MLP neurons of a small language model. Each row is named by its layer, matrix (up: input weights) and neuron, and shows model dimensions 0-159. Each number is 128 + 32 x the weight over its row's rms, rounded and kept within 0 to 255. Numbers have three digits each.
A block is one neuron, or neurons of one layer that tend to fire together. After each block is what it responds to, as a language model described it from the Wikipedia text at the highest values.

L8.up10:066075143161162108146145094105077156087108124138142098111177144107092120089139142146113138160134129168143113119111174195153157066104165135112116132140150095109101140183181178171101106141147139096161136152161145104134119146075123177113112090149103136133136079110082123066098164156134147146145117097127138177170037121143134128131137072126087119160152125143082114127132163103085076149173119123124153145124111000112133116158163176082106115123178118154111094150129059182111186183151148
L8.up83:042119102115165179105157107114098077159132116163131106157176090139108114091110057169126188119144135132095103114183104136098056134160132175110101092146126121112158093110118123209098144124169179105174129123105140169150116088123193137133136107136081122143099102140128175120125153127101188069123136159129224180099127152149120102056153135108123124200078169132130118130148141109141105133105102109140167075086131080138134118136127144054074109120126168117160143153091055128107126154168113
L8.up95:150120115129073132156103167109113134114098138163145147075136115148133122120194084185106153126141088169131147059128143124095136152205189111113118108147138092124118060125134232180140169109193136105145123126125153135136179172130167123110132113152140173110126100125120120140128043119142104104136178154166128147134203125143146106150133116138135114091139140092109094158085115096133129154142107131152111096163114153088102120042088147057136136027097196072139167192099130102094127132126139
L8.up158:140130118228107113112099128147156148163102118105162088151184119115144101121137103171109154136139124150151128136106182141135141111167190132125104116162084118130129144132132079098093109129175134113170089166163096072120133158126133133148096150161130146174150092150096168115146089092140104124147193128179174080158148193105137072129159109047145128115151154117046088182116066115079108159173072142102134117116156104145111128114079158130098029119148139157071161153161094141081198126125130
L8.up188:100115126169148207116122079145139108064144058131139076139167155114092121128148068121101108139163064153118091126110114105135137067105171145173096103202142122170123167193147143125098100131145126070165127109150136105096131182133109145101062157108176171114157104108070104079169167161125104108113115129094154119086114127172083084154105075190150125144144123099079114198051129077125122173143157118139146128123132131184121113121153139107145095111186158162144120147154146079120135197134131
L8.up322:083117108134165147112131115126151158134146108139108149132115128100174158118208121128085168122103161154171090184097106098127192130102156144145131122146128097144100094177114190093075127078085107138123131141152106149112144155083159120099108210044146112159122074165084103154085147128090111156104164094105042155181148178133165102164137130119131103178180118072135118139074163073106110145130140125155088163116131106119058083125166148080095098118162197170113135105142176105086144146131159
L8.up529:101126106169119140087115132160070074190096103104113127102144147137155171161180116111108110132078122119093142146079168089193167088138159132144159055136064163166134118162131150121071108109136150147157147162191206124117156143115102170148137152077095172154136142106091090093154131139156116114130147088175120120133104151175131091137083129116161057150149130082070115207110156132124106141148092120116175118116153121120111165107124119138033073170118115190148144118178095108130080164173120
L8.up555:173108097143116164092136192090079149131160066136077088155090081119117155127130053171146094105162131101080141096092101112107116154101130154134100109141141178163121149209143127109121103092131149137121106110153144118126130129119144146126065091187176136189117131161103097133156158188144112142137144086139190141172131164144118108128166068082112078120155136144107147140083150103099159145137096058143152116108152088195137109045100147136157103095135227147130104182177145117173164103122136
Responds to: Post-participle preposition or prefix

L8.up108:141171144117099123104091088112087153155052128128179066141075124094146129108119108168176088112131142119122128158064087154136138145138150117117126121155189123199160124184110075130172172131128130137155079140157146128196191148072137127077131094190072136135152112119100125195083169158162098061150107106132113123123112144110058113131144110096117135141142195152137114168126112126100147139184088125082159110108087124178134100093097168127114059161159153145124125058189144123140112175129102
L8.up199:065109121180122107072083116107111147176130113091115106143191108100085139065125136142180099086164106150115123052102133163154138128098149093166167117119110142078158113119152165103152145096159153084111069088113104147173205155112137117117161139139104193147115111176181131133155168138134136082143170145118152124146094165104141112090137087133188052140160089146160170137103137122106106120088097132097098119125134161134110092078098029068166152133176150114160168139168125114146197147140101
L8.up303:133135056111174131081162166085077156141122099104161076121137127103129139117116157146156124109107137105104070070056133139138106114124111086079155150086143111087116132133136187153146150148114127101185108079084157081123122157153190126127138133122102159068119107141113185144139173141110168120108184158164165130117074112132133149150166089082103116187156154127078084174121132123039148174081097148094122151198125132161101127042135131135192122150132126126053138095155154176149146161139127
L8.up466:146114141138076088102112090132116121207120111066160095164189132096082107063153132201169117080136124152164156148074175113149115121132130112126142106096189130148166121121164121201127146120152118110138143123100141130117168203163161151107123143139136190148110091141126169069173139096110146102146148094147174126113067111124132114131129085121116042149165152175072148143099132117123140090175123108090172132099138073105138160092046114087162144076121147164159126182155104085166136124086148
L8.up473:134111142136151130122213122156117108176100098131134056156072094110119135116154107168132132113145193102157082143135228138098154057136113152094169110134155115078111132145147074123062161140164112094110097135125077115108132156148115157129111151090179123155141115137088159176117100130107215061141157112127169170081114094157139142144232142095099142144104152114139129159108081147110135088148111080065120109080134130162111162089142128151178154109167139120080186099117138124112097160109155
L8.up478:166143097149098140106093126116138140090115156114119117142129120148120176123151103135141120154144114030141048078153099127044147146132106140097138110099169151123078122167151144121159174108037135135146141164120122124126172137099182138125106191163110176123117112112131131140182182161154125127134070091147160161087084128139140151078104073193167072196142138117157147113098100115143141126119126110160106082117077074117100055063134138133080139172198117159166143132118166095149121179106163
L8.up494:143106093154137168127142113140117106127149145157078096100140063116117141143149074171131185132156151143100121138080156170144121138144174194125077113099170081116140113147148142137116120123105117075148091109132073074146164188104140106164118120167128199129157107082098141164059132162085234053181111126181143110212090171099131140127112106101097121149169117100102117086091165095073106115143122117113152144099124126124145123104155170167132106129170151154066153119178151087153167182116138
L8.up572:106157145161129124108072134153095177115145150093129118118098129135099137133095135208244149121135136158086145085172140144106080137100156048079132155115139102135103115159142102144170130111118161139120112111055089116132128156135146158140110048148151150129119120132101132096155122167172211076149175129159116143120094120192143134153169088134118130143158086137134121178103137180059103105098149113123177130191151094114122113056190083139160142125115179150120121175073126191157127165140123
Responds to: Clause-start after comma

L8.up18:147219104109108091102069081067083140093103117137149124154158034162153142187105116122139115168198042131162140181069101133132132170115152149125061093169115125148158056108125151186169149124099144082114150138164176113156172161069143084088103122126182183133145120103137135123153186128131128136147095124115097105138140151121129151107122130175126131084159165187118074143095173130104121141147145145088151101133134125127086113131141130129121079135123063081144136148091125179167134135108157
L8.up31:153102168145175130149136174141112165107170119085116118113147064097160143122139148149117152140145174107095146056147139098122189150183116104164106130076165146113139123114102082087132080051106188047108112087155117136103128131073143086157136071158157093149106109156136059062158133130109165114155168134128088104141152156116109120106117159136160104115155096156064153164181111168167158141057103168087079123122084159142068137108120114195112138157158138185141080157135134104119165148109157
L8.up125:116156115145148134191106110131093140118136128086154137137112075144130115186108075133125167115158125061149087163139097139080104117098122154138086107135127072116073074127151116144117106170120088121153070106096107113227141121159131129129113102107100159131098062108098101187166177145096180112119155069088122139146140107135112092085119130091150137135142158128148171150106094137109100125206088133104103117095145111131074121092147145179110096199177154164163183036094207165124135135144164
L8.up257:157125109101098156135093136139117184140176104173167094087115114155162141176091129159108169118163142114117123121189079154132155115114184125100165102080138145149151137112103133108200145141118174089143084151140171158112122111148079118075108090095087255154091059148093102130099155146147114109111177145119106093165092079123089168152080103072114113105180126198110166125147145118077108091140166177071155138085133108131122133137093176117116123087158148115176158098097117102115158160158149
L8.up386:089147121131170130165139189129057113129136118068118062169155061137116110178127157193103052103120156135105124170101094105138107108136172109129135113182114094200152103101138171155089137149107194129152159140031165100111165191115076096138120143138115124152130109141112170188155110086126124139133147130145092169101148168132081088155143152143079149130128103112027142184116158133099083105190102143166100108114118163157128120072124127091119109131101144115090130133127101174113113150127163
L8.up486:142171093095141110103079092120048139083133081140179117108129080136130120193108139128097135106158124127121111174106051133120160156142128166149105128092168154123164085079085146177169143120098151090149161082166123109150193148112150127060074090139154166146148089114120107150142160113087124109167162118136109158127173196117145143103100136106070185106147113226114144148126098122097144111166111128117049084114144143118060127093103096143087089177120135161092148157137145165112155134166181
L8.up500:135102110118114147151111131159126161041084116145165118187119101100121139126160147152169147215150130134122113111148082084122084152179112135112095155086177101144133098192151137079139192131113109020102069080120055091202159167118163106090083123174116155130112105106127086148147177148126163065158124140142122110090179131140126152095137132154155170121142108154119153097148082102084174122122123109123110116130075113182094102096185150137127114149142161114087107128127109144148185119099184
L8.up526:098113118093157181099093111091059079110163052141182122082170102136080163124125123125126156049159127163149145117073113140132208111123124105095117094082167134139111130125182158150143142143108127079162123124186124141122127118071172168148096126108157182107115070135088146131111161134211123153180133082154101159055059147139111176096186103183172137115121111171132121120102106136088142118153173126111144128170099129225116102117122132085104152146130149140145085144110118129102155145149142
Responds to: Predictable word-piece completions

L5.up444:084109153099178140169132161141114095090153101192118113133129099102116100133154101172108136114095130161132150167109143101076136133102159100112110132130131147104120146108096166077054109037171138109184149141110157126156090112141182141115140156101139109119101142129080067131202107177112151172130158174083140175121152167146152138126151102122168039090177134162153148211179149063136148117125094092179072052132174123134094133157125077089122098126126130154057131101120118138158128129119130
Responds to: Word-initial "in"

L2.up13:187137097078115098081132114105127101099132104171163155158075090150167177141149165147164107127163134186148135088136083127109129146111114125105083127047139122133080105160135143198027157149089170121136101213159087150089076092098141101118141101166123172154125132133129142109080114115087130135196106199142101123101175175139065081187107144113182133066134127124110143107151120098140116137123140080121094127159161114087145115153101065118126175138110155192087139140151128153138120105141121
L2.up153:146124156151107084089163027190157112185105126124167064150163118195076128149153168140145087132134132136151175096128135146142151162120162145140086074105161116150138125115145145135157203088168110049167112058128110132118089205092156160160120120090158124125107137077093085115087182143155131085125066108171139118086123117112106087127126093140118151145165143109146128144160162167097150090121079114071148144141129111156117110126196150086172073080115178125144106163103147137122120148091128
L2.up231:131135106133148112138128132159172145166098147167133052137107115115099070163097095134125149131147131104152137154102124135111149095103154116073112092160173188153127106120146110160137131063181107128170075160103106132153144134106184138188119086127171135121105136065121132146117112114134171172164144137116085166074095118136114109064176127142090085096070133120181104164146112068102084100132123084124116086143127126120053101130208191169075127132146181089091132079071205118114156184143129
L2.up312:120124106152153123129132168149097187125100152174144104114092091160090164143102125095128146102129087142169148124141084166180084144129128107123117076111190073139141114111178149106175141074136153111137163134149124089119112173150190124135111129118108189168109119068062116114153161157196189119180154097098119170061159184141116142107202096122081066160191110203130135175114139129099138093111084169081109137148115098183064097132176110149134104150158092117123114101138095131148119134086145
L2.up335:158131120125085145096111080107091117117097121141099126120176076151130184114156147199168054098094143132135127084112083135159150161126121099169108135114152115090068141213117145118130140160144131150162128091154124080136118104105145157120132204123130178139105178084113110137098048126092137112175088159173163090131089169114149171158134109169222138107145164149125129124097154096103102134161139157127095094123141089156119136112110135070128036177173150158062146114186148103111122155083150
L2.up446:140124070129133148066150102103146149110154066110107139149123151121140128135132060152099147163160093123107088155125079114094124122136117170142115141072122121141067092146100088199064144090156180128095114130132091133161095086118121110140121090191093151180131130211111183125145153123085163148167089184159105095107117178191140097226117163106203093136113164097122152123085093134151112121161169126194106177129162137099123131172090129096102098174100128147137167097101157143163113140154118
L2.up530:115126090129119165137089111051132142098143057107121107107117118087136109126090127141147119121133170164100107136136124129085156138115049186136166177146155173142148079157038123137104121122123135115085134135097141128164137062115132118077148126127114109098162103154117153137145099135099148112128158242148113124149100113128163114130116122133148099169111160138145227130105082125177084202179130142166110169108199096152129200100064172125152115201118127125117163108140146109152112162181165
L2.up600:117093168078179145091118053102127130114093077159159189124053123118124138178076128140104092094105090183155112148138109104116071127135134140156116121085127147160111117085108171131082145125095132132097127145161127190113107099133128100088132160194127155142135127139128161090110160113038158163188092167115074150084137140159098103231151163123166147107122172130133137116140095183147109102136104147163106164115166127161162119136065084142147156104131119112112196120147156167167063118178107
Responds to: Word-ending fragments

L2.up21:161088076166096155091101168119092065133124079099074144144117118110182171156067102126092175160193144139120069125097154069152068160160130141198148140138109086162063076100093137112076137157135180074145129162101153126167153126099146067090138105128090092150106144121173175075176142118147149153123130159153177131167129086167089062101134122080166142110134081135108162160145120151105130127151111162118097183094085120167125125136105136157110138112092140146135186096138106170095151123161146
L2.up86:148120045206043161131152137118110146120114072080124118173145109103133156115163158142161134146177097124101147184106154107187138142134085166073198125136120151142153046095106082145040099151145138119066145160085108130134179103078109133091104185169119132175118147182123147141124115100109148127145149162144129127140093074125107065131114120140187153131125108114087155151101099162137140167125151128104121165086029119144153128126103134080138116154096104121124166068109115152103128099127102
L2.up189:124073072133041165137082148057111119086154055126137088124125099134129142081091085163174110129159194195126073133092169131148118163142090098152157133109159132133135123140092131118109116111141128109134107128143147111182120075103139138124139156165105098142133120135119103099157136147145142131130113220138175185148096089126142095114112094155159105137122201160132198175110126165120142142155114113141106111082091103219184158115124118125138153167144130173142173062149117091109098142144219
L2.up209:112096082164159196172097131081105105183128052082106119142163074158149138146145134122138112056186144149113078080134155123164159133127098108070159130127099171192167086103133134107103161077152163113116145142113152116147177102075154142103128145098114117169087075108107133138152141107155142124132157155161128186171125103137142098055159131149112116124138170111117147144132080110053144136131116108152132123052080101201141168097118119121082123195189149153128204094134117133144127172130162
L2.up217:141146167159131102113155144226120118122123175124145114150124121172097131171151116112143132144125123119121185106142133138128090121111228074156125084143094108123086093086195125148141122159162166172146149134142124166105120225150149122136095110143159154140071098082142108167111099135141113096137128042078134161061172152126123153152163139143112130110173141144107071117149181149145134008083102147117143083171134109123096049147178127126130110112135125107136097139138105187149131138087146
L2.up287:123086053128109171107120105103073063141102054115102134184152108139123131087156102133150073119148155212123096146107167181120137175183117147141144083169139143154134100139115096182127130124139117074081100145082143106158166098100108178094102171132078117118137063117135127132177122139155113123182166186179140146154112108112130135078123104109162147113131104134123152135141103138109087134182154128139098181079117114200147172096071168133139116150115138140087199053104118083153124107109182
L2.up577:126075014167090169127088149075120127127123087103120153097140089114163183123113109148093125168173136169108097139101150077103089148177110125151104161134099112173124101167107125166061161161142167125081128121091117125204177120110144117120145103153092171172111112095170148101174119104082172103149164159138136108153118122100129096118139128145162158091181115135077173135108081120111085157162150163119096157091073089153148132112131080065063123176092136176150173102174135139147125170151160
L2.up618:154102160146129105124154126181136134193102181162107137108167120161137131152106148094159188165103120143112153147145129125167113106131220091132112047086127088135100131139235130102157137160105151126135110149155133117087098213142156119145109101109146181145137127088147096157125107175121107145136144061062106117071173166125091154152129141132127111133131128120066075133172149155125136014113136131115150107158097124137070079137193133152147123116106125116108071149109097189089130139100111
Responds to: Clause pronouns and word continuations

L5.up189:134071085165120152100101115143152168140150103116111130201235147123088109184119039178108148141168098137133106061156212080137155176154153174157068123162108097122097107167157105122136105114168146132153073090147148095149137159095157124113121124126085190104148122151155127112127133136106081151145109150217126146151108155150047100131108125091126073128128149116105099133124116070105082139123068132105115117163145080150123139153115162109106104147133180154079156098118102106115171142156111
Responds to: Of after nouns

L5.up519:179117106101191134115050080112117149080176130150075111121101113107199142154130178130147183112108097127106157060111101064098062116137119093162131124075114130132129113163122135086199129163123127129150179123189100138131149120100108090124123047116105082167167127167132112135080074120090119144166116101172209092146155173135210118102123158154058172126088104087103135149105129139114139134165133175125103106144122144142102146150166144124172094151101093150137131134151145173171107095095147
Responds to: Mid-word continuation fragments

L2.up3:113141157122129107111124124245123091160135191157110166121138100152127129152117144157170133123109110150124186108149107153090112169108215144134069020135136079091109144123192140128127104109135146131105127168126152167094146157148134127127114131124137195202123121107159120136103082142118144168155077093092127136056154145128089167113132116110099140115180079133067071143143140175100160042136121086109188117136136122196068059145135130156122148127137144128111112143103095165099134129113120
L2.up5:133110160139133106125178136191153122140097180118118148138141079107144129178110126105132173155121135174086175118148134116116114138130188091164112035096136068135138119132205153111128119142139167099162116143123071122074112194132125136129097096137140156172088112118142126106102118150164119148134103020099093129085152173134074124125135097127109161166167120115088094162117160165102141000116112122158140092180100151155118095144187085132120122132135102139145118167122072182111127151115155
L2.up156:171094136151101124104137128110111102137127090098056106143155116126115158135100134151140131159089154133146093131158179089157170185176137127118169092078145184092105098125097091053195103088130140080134091107100105087136180137093124068111105162140080125129110151127124149091164107146064145166132131182147180139194110151144158104139101147051095085147125204160157168131115104147127162128112083194104119160115083124065159150141102123147156081124157109169117193053174139106110121150118126
L2.up228:129135157161134097115155107221147117141099193154186158132155104174124138185131129120144135135136119132106178111178133108128079089123225128143107073117142083148117138108248194153134135125084143126176135094151159145089121193150141091142085150157155147151097104135106157142140118164148137115138114085119118132106150145141104156125131129109104141085134108128086065148157145178129123009093101126124133122125095112108071044128167105106100136092133099112124113177153095160099136151084129
L2.up345:128136185087120084121161173165145140123130166161168129110151116137145159208129120110147139107148153101158198132126128173135124117130189103175117117100116082151105152144223081124108127159111161120184120125162158125094121225146138102172126126177153146112098135146140128110148102118131150109098092043094074152073123134137118163128075118130150138126155118145091100139156138200106120014141110172095133111131080180170092072111143117123137141068145099110138109131164077193100142111126136
L2.up381:139174165166141082107156108207153096160140203160161140140094127157136143118132136077148117165089125120089150101119121127166118132098255091117096127100140063113121152120195126084147120185121114142144110137158138153090093205189141130136138093127176148133121141128141116119137112152174146141116130036119115137082156146123108197156110128120091142129116095119097075104144151139138146060122168116111153134176121164137122084141208117147147111103100119076137076167094098117115119114107091
L2.up547:167114113120108132093098118058083086122136106089091100136100105149117139126082136133145126072181155155157119173085139108107151157173113091205146148146201178098114137114087084102157137102159128093168130119121117128169147125071136052099136172135125092161127118094149183111140056158193136101124138177157130146180116073135172097049152122156129110138133150183168136166106115163117167099168155147159076163091134087145163161096138109091110088165150112154084162089165150144097193114125110
L2.up570:115166119104136131175145087121191168130105146152093167141119089080118145154077105119151169146111149104071104144155197076138158159145146108084120108093088092112134073098149184211093176135185144142109109131156150141135095131129138191114119128144114200134128079187118130107075191128069142114170136126162151169090129117141080169134131124082148127138150117102069103073108110111152115129163171108132144086132101047109072161097180089054139161144147153153145085104126164134134146126167146
Responds to: Mid-word subword fragments

L5.up499:130113116146170086130226093124102085144135116097145098124172123134082138050211129156142187115132159132093101169138141195141168177146153137068147126076156129112148131194098113194100148084144131104133093107110093141145126122140137201150121130167117151105148145109084118077123169146106179080187120143135095072115062165131131169127159174143131078138123113081101129100089089130116172110088160145067135118109135116105121090116141171087136149147131200170129123135113099070113100174123133
Responds to: Word-initial fragment pieces

L2.up87:110124165173137145150121137146087106143110112143123068170162053098068113114144079194148101096136125162164105107106083178151203080122154169144055161136085139113097141113160115083102126089163128101177112094138096107188121122143168167113124150122143222123128114121074073136134126195121147081096124076086137187144115117183091087158133169100131103091162153124130146160137136101123222151121094080123078122129132122119097122127157147114097110163153147158110113145111071123124171124155082
L2.up219:083109165132178137137148194140134126104158115144126074139107105115068094138118106136149135104161189103130143074158103177111141063113183157100105111183163187130123162143130122116126117050149093107202123109104146136137127128129122144126132156080189176120140119102103118181159131155147161101096165125145121158157076131144156139116177135159044105142098155166186123156108137087102138101107083099156101032131156139113102068133147171137073099112208164111085113098083152147080159150118128
L2.up251:079103137180132167157177132187095094182147114122114134168179107176087178161111187132159129146119095163095138128113127166127095129133173080146149039133117130164095053103183137178094169124141154124114101167148167099082147158061156161121085148131103170176070074079123118134118125180103121143200148148108171131120124172154041135122133118084121127127171126094062120171153120147110156115142139145091160141120107066144152088139151101139107148133163160146098106106170092161142118139104143
L2.up387:097149113096144147094147094149169122146154110193087094130148124128090101117134107150113073089156148157135130070122130189114120105151120155118087119081149130117110135211136078122086181115149111115168058076165080130159122163135222185165127114172121176103112141121071119137109121148098155108114117164200119141095107146162051129111103127118180090106139213121175158105144151088082130112162160112068107111141128132149127155186118178126138103114102199076079129079099141135128132127142125
L2.up430:177124094119062086152138121123158129119135114068142153125133129111149125086146137140089128070178109154174069141120081121156119105119122163056114156131089195199154089146146093133147112099113145142149151153180160133141097108101146159088117142198076170125152123104123096142187080110131150065120062134133108131118056100146138095139119085106076084134166129106156135128158122070129126182150125146156157131119147092175179166118153115119104074168127173210096180099152155141166112159195147
L2.up444:119146130147188118126147089087149129209088132052096135143171108184075125167097166112180103093175086131125124120103142161105132104151116156114126075174187112167142094150122110182129100130126168130082106117118138126113158139080146182122097132183112180161098083082163103093140121169132177082154175126136114138133115153119080126071183117152125122107166151128091149114069052140100118086087115185105158134086090078165086143072111168106106107122165149096145180134141127145173156142072129
L2.up480:113145131089146138151125101091091143111157120133105115160080129111098115130096164099172101118153161193142112157112104200123108164141103108175140104084183148118110140074092095119098193107133119139118104076129059075197148104106115071169106152147130092159130170112140096065150130147096111104151090139141123160139092118140137088072099164133180080162160179193163150133124100123087129155178118150154082198064110083144164150127060108091116129138177140135182176073174150123106140128150157
L2.up527:076069058080116118153133113132129157118128041073104112173139106139157154110160120103125140121140151109110079112154107083118125103117107207113118172124067182174107117121116099070122106142135161168135146129166119097155114061106130140056181104110126143114125117076106154166132145098166141152147127177133090144138091072122130112180121146145071111166116152072146128099090099160126206134112104165194177063117155087172109108155197166097089128150170145135136200124122107105121126140143126
Responds to: Locative preposition "in"

L8.up175:123120125152140135119124111121050117099157162068110093094150141135091136089093123123203128172100138163179098129109199165137190067177177124151083132128176056137113144154139134123139095095095107081170100099081103108092086119100231123180103147090187106158140116148120103099131149127148132150108130184139103108107176161145120095083143138150100117127110129092128120156107153130116107188132081127151111144187113140152128067102139111108161138191153144108030159098179124122155176136140127
L8.up177:188093078106117137119059053147128114136126116110098137167181123181158156108135128118141144154143118115196163094052182116101137113139176150167078136123182134112122064091121106115134106125123174092110070121132177076119080125130165130132135123179115096111162103181098038090130150124126121157137103112145141153163140161115105072144135144058150086091133204137149158097160123100132139106116063127109110190163133085144105158190110127116155109111155156163080190098146120107167156161132121
L8.up195:135128149139102147125132095104087088134176124085125109138178067134152106079137091109161132150142139126165141110091161179134082097145179119128080119159155132120111135110065140136116096073151185096096080139146156086110086186061105182136180099164169060127126135124092041107114114137113096138123149162117065100126159198100100151156124165094157070105133163110106104160117153157115123105095101159113103143214110157125107039141133120128153131162165166144123163135063104084161107168119123
L8.up333:139116081159090177114116073164061121183227116149098153132111091144187151108101118150140164119062165184140105070099079152095124139083141095099087119092136109168144114177091146131172110178158205113166077109149158071123118108088174101105106070118160150087098125135078107090114121132173095136130096116119108095163147177142103120133106113130142134167166153136126127145137132146116117099173091158080117132181112083138152141126169122101201183159118137203113137134147122101107161168110139
L8.up397:178089074142116169056190105138146117186132122042037103130109148084173128141111123174094135151201133158153134115149102095148145083132171178180143094135159116079158133087132099172096099141151153086148117069195151159116099145110188168083147124137156097128137152078124114070150104112111126103140184210178180101135162141142122133078146147165144153139118127134123114116095127102087106069073112101137164152158139152093114118136100116123140111106089145155097111119158093144160159130093118
L8.up525:173131093128118222121161092069105120176186123083086165093136100093164104071156131130116128130140081113154148084140126086156153074138156107149128075133148111121100157137114076128179103091196185056084118142179151133095124114059124163152139085110171102148149129142139082095146156106148145146127151129120083202097127186116144162130093144107182098118140172096096115179130164118131136080141115171100106117126123167161104120127159186119188182098201130073151100114147122114130135146155128
L8.up594:116163122151096089152098101137190120136191157136169113173152117153150149137146096151161148173140120140183135091100160124122069119124174091142073124140112158130125133144105112101113121097144178136153088124136129129182095135058144140119145115199161116123109126120085140146107106168116129131207118151129066091103150207135110105172118119110174073111160170107159133145130134103079138128084037192068079126183125076161113039170145148147159095096148156129093188070109118137117114122112147
L8.up610:106115083170153173153117065132149136154149085123129091093186135128113100133120064188124130159165122169134099130139171131122129095151151113185105135097117053179135134175112107168129124171147146064118113094142181121149147141142129209092130078074105166125155074134113126081096091173122148190148095094110151120129161151159136099214139116085075137103145130107051136160129134132099126108185108163044101075180135096101092152123138156129130088160143137162138144120090118137198145158125121
Responds to: "of" in institution names